Part of a small language model's weights: 8 heads of 64.
MLP neurons of a small language model. Each row is named by its layer, matrix (gate and up: input weights; down: output weights) and neuron, and shows model dimensions 272-367. Each number is 128 + 32 x the weight over its row's rms, rounded and kept within 0 to 255. Numbers have three digits each. A neuron's up and down rows have the sign that makes its largest values positive.
Before each neuron's rows, "fires before" lists the tokens most often just after its 100 highest values on Wikipedia text that the model never trained on. A number after a token or word is its count.

fires before: " |" 54, " is" 15, " |\n" 15
L3.gate1264:114200079080066121094087115146169158161069102150124132103144077117126098111143123097138151071120111104081117154128074167139143088120119118118145152062110153167139158160119064103145145090164150144164101138100134116120128114124079111141097173120081072092149122090101100105169148078095128090
L3.up1264:092086145141089110162170112081090077108123176129116087125092135142160097062107126137167150138139074152080164112118078120103095109100163130177149172066198200155126077130120116098133099189130112073094114128131149090143125147105167154130142142134089125061088107113136127125150112073149145138
L3.down1264:103151160097182105116128117060153124087196143125112170132172128107098140193110141109143110103116147097183183128139126074095162131079108143098149078169111152130108064138140105087157091126210090112124141186101083118159088142085182146102120140139121153154127147131094092126154143128184115143

fires before: " " 61, "|" 7
L3.gate870:129131188169126136133113128164142096148141123138151172148097134114129111097146103128138104104099091099151151125185133059162075127170108101154128086118149053189100172137127117146140128145156127098142146113071172127102134133141104087152065177147162102197093078103129103185160183153161126073
L3.up870:138054150079100095130187067082053149153186096137100118141119137115063133130083125100093140088136079080148088119095162101123109147126137100124102150168135138157095097101101193146152124164131121126200092158107139129154121167165159181151151154138172133107139173140160151096108165095109138143
L3.down870:111139142114184123097079127140148103105135155132137178084163179115146136126167172125138139124149169098176134121140152135108167151158144153117138149091141100113141111171139135132079145082113131123112154133173095123132113144109126149104121138119155083107152039136154159129179135179101139150

fires before: " that" 34, "," 10, " the" 9, " it" 7, " to" 6, " as" 4
L5.gate272:157168115108141164071131117081133201149137107122116199168076091159122153101144076175156078141073119134090130178118144138107146163127168119072141145112074111112168108169208105142120134133122228113173170106118136135100139126130170155143146128116181101204075142108167091141109144086116121118
L5.up272:111149122136136137113151151188099142128132110126142133124084118087110124132144035135165135202171145133126125102093105144072172147136155154111166098061163135047135106173112155108118121097148095165059152226165122179136143144146128149102120133179115151105118102142147119121177112107129143156
L5.down272:133173126123190103138128130099122191115077098154176184170096125170132118115182118127086145101137112119097096162107094223105087127133122170117115105124148153211134125132164158157121116087128166156129129090100068132125182173132186185153106129150150100181135199146198116120150159088168140193

fires before: "1" 13, "2" 9, "25" 9, "3" 7, "0" 7, "21" 5
L6.gate409:140118140160143120089117141180158148127125109122069093171160150085110111096082086132094057123137181114137123134144132180163118109126139119126130147127121081096115143121106102143127166169189161141101205174087137125136170123120099089127114121182119136095122110099101106103082166138122067091
L6.up409:112122135135079100179082101175134171160105056145130136094119140166137135189123130172128109158139113136086114128093144123112120137140102080128115132109131121163072176092103089113123122112122137083088136161111185150115181115128139150089155174155122164198063072151067127066116121143160141082
L6.down409:117104144159048079159121154139127114118133131121158129154152092116087112116090140125076146114148131080115083135117120132161047133139147089178128158097120189208119128156071096140132144158136148164115118158132132138117079075148163059116142086140126120124099103143134177131115143080131155142

fires before: " " 41, " |" 14, " —" 14
L5.gate821:114169169135161148101086108135079158144130193096106159143123108075186141149153097143140156128196140106112080155128131206170147130062075083098077166161113143128104126126110133076053146135173179160182092131168129103100111083099096131120071126147116072165160177123132138171138125113129141117
L5.up821:183082116080117106169125138117123092128114137128139089187181089109170104115138147119171179186172112169084128137137142074112074118141165125108101089168115133090129120109118121112105130186157142133180023167127122087115121092112131144161131159127110135123155092172136138100122133119094102118
L5.down821:184116094123109144108157165116140134124141154099135072105193166128124091129159152104165162159141137161117177121161137083107133158163160176143101075114140141109161187115104165130111159173143149096164104181095132128197220076125137153116203145138103187127107058139085094085116139130117110151

fires before: " " 64, " —" 15
L3.gate572:151124158119134076187099175199110120152084081123139172201214126163125125180159128155127161072051120113202077090122099102145063121121149055159142138095153141132087138073092090195134150096156127107147157109134148102121142109092110186141159120145127150197109124145110175151167091114129108071
L3.up572:139171055127103153088130137105067187178183091168145125108095100117107155151123099112207114100196114082141130126107123126114154096084105106206100160152111150184167111087109131107142118132107141088125107169178077095172157114109040157092139107102121125096163132101142113073158122086156150121
L3.down572:130111167115130063127132158149129109161086055142136141147166131164123143137128110120115139113098151115141089114131118127147077174154161145145084110137107115094072148074118081205135111104159137121127154050168167148123094092122117123151131153132104130119079083209100154169122071174132112090

fires before: "1" 16, "2" 13, "3" 11, "0" 11, " |" 8, "4" 4
L5.gate199:123091168105154105158143133095129067148144145149045111159221123099082100054118072138143121102142149035166106126114110169143085119132113088174108139085091100121079136148139166150181210118102137112178119095079096107165134124069140098134136119163068077145113128167097159093050130150191101135
L5.up199:186128115143095138130110083102169160150150164143112129091173123124146076171131221161098147130145116123106103119147125096089093104136102139088152091111078109097120142129079107162167137108095163128125177117144119107103159167143122184154122092106133191088081177162111159178173162127148083131
L5.down199:186131073152084110052093109078142143075143125099161114107131133153121104135162201150097107129117123113102192158116092114111077138190111178106142098110133118106082111151078135084165142098130138107117168120093167117062095140166083137196155146121135185078104158121109100144154124080124171169

fires before: " |" 34, " |\n" 15, " " 6, " Set" 5
L6.gate576:118115095147151144108087089133172156154115255107124121101101190087173128092150181146124163119132134143099116140143143176108172110090150105125177122109135118139133161108122132156122110109135093133147157109136170107070158151168076124090091121141121080210164160111179165092137160165139126080
L6.up576:151144122188135131109077095132170141147075172098124105138154162084169097118155099160151163152115141127083133167162108186100129102130127106144152133087153124092114071123174077060150144130035115127107090099139112106061143146043161141110098150132114134108122129102145129085119140117214109041
L6.down576:110173146116199134132152151105078102127202143162184123160141094118105150139097162078078101110166134121145134158093135079166051140147129124160086122103135093113109059114121098143112174154131143125156189192136109167163156117083123169153142110093112133100142120154149068150091101145098115196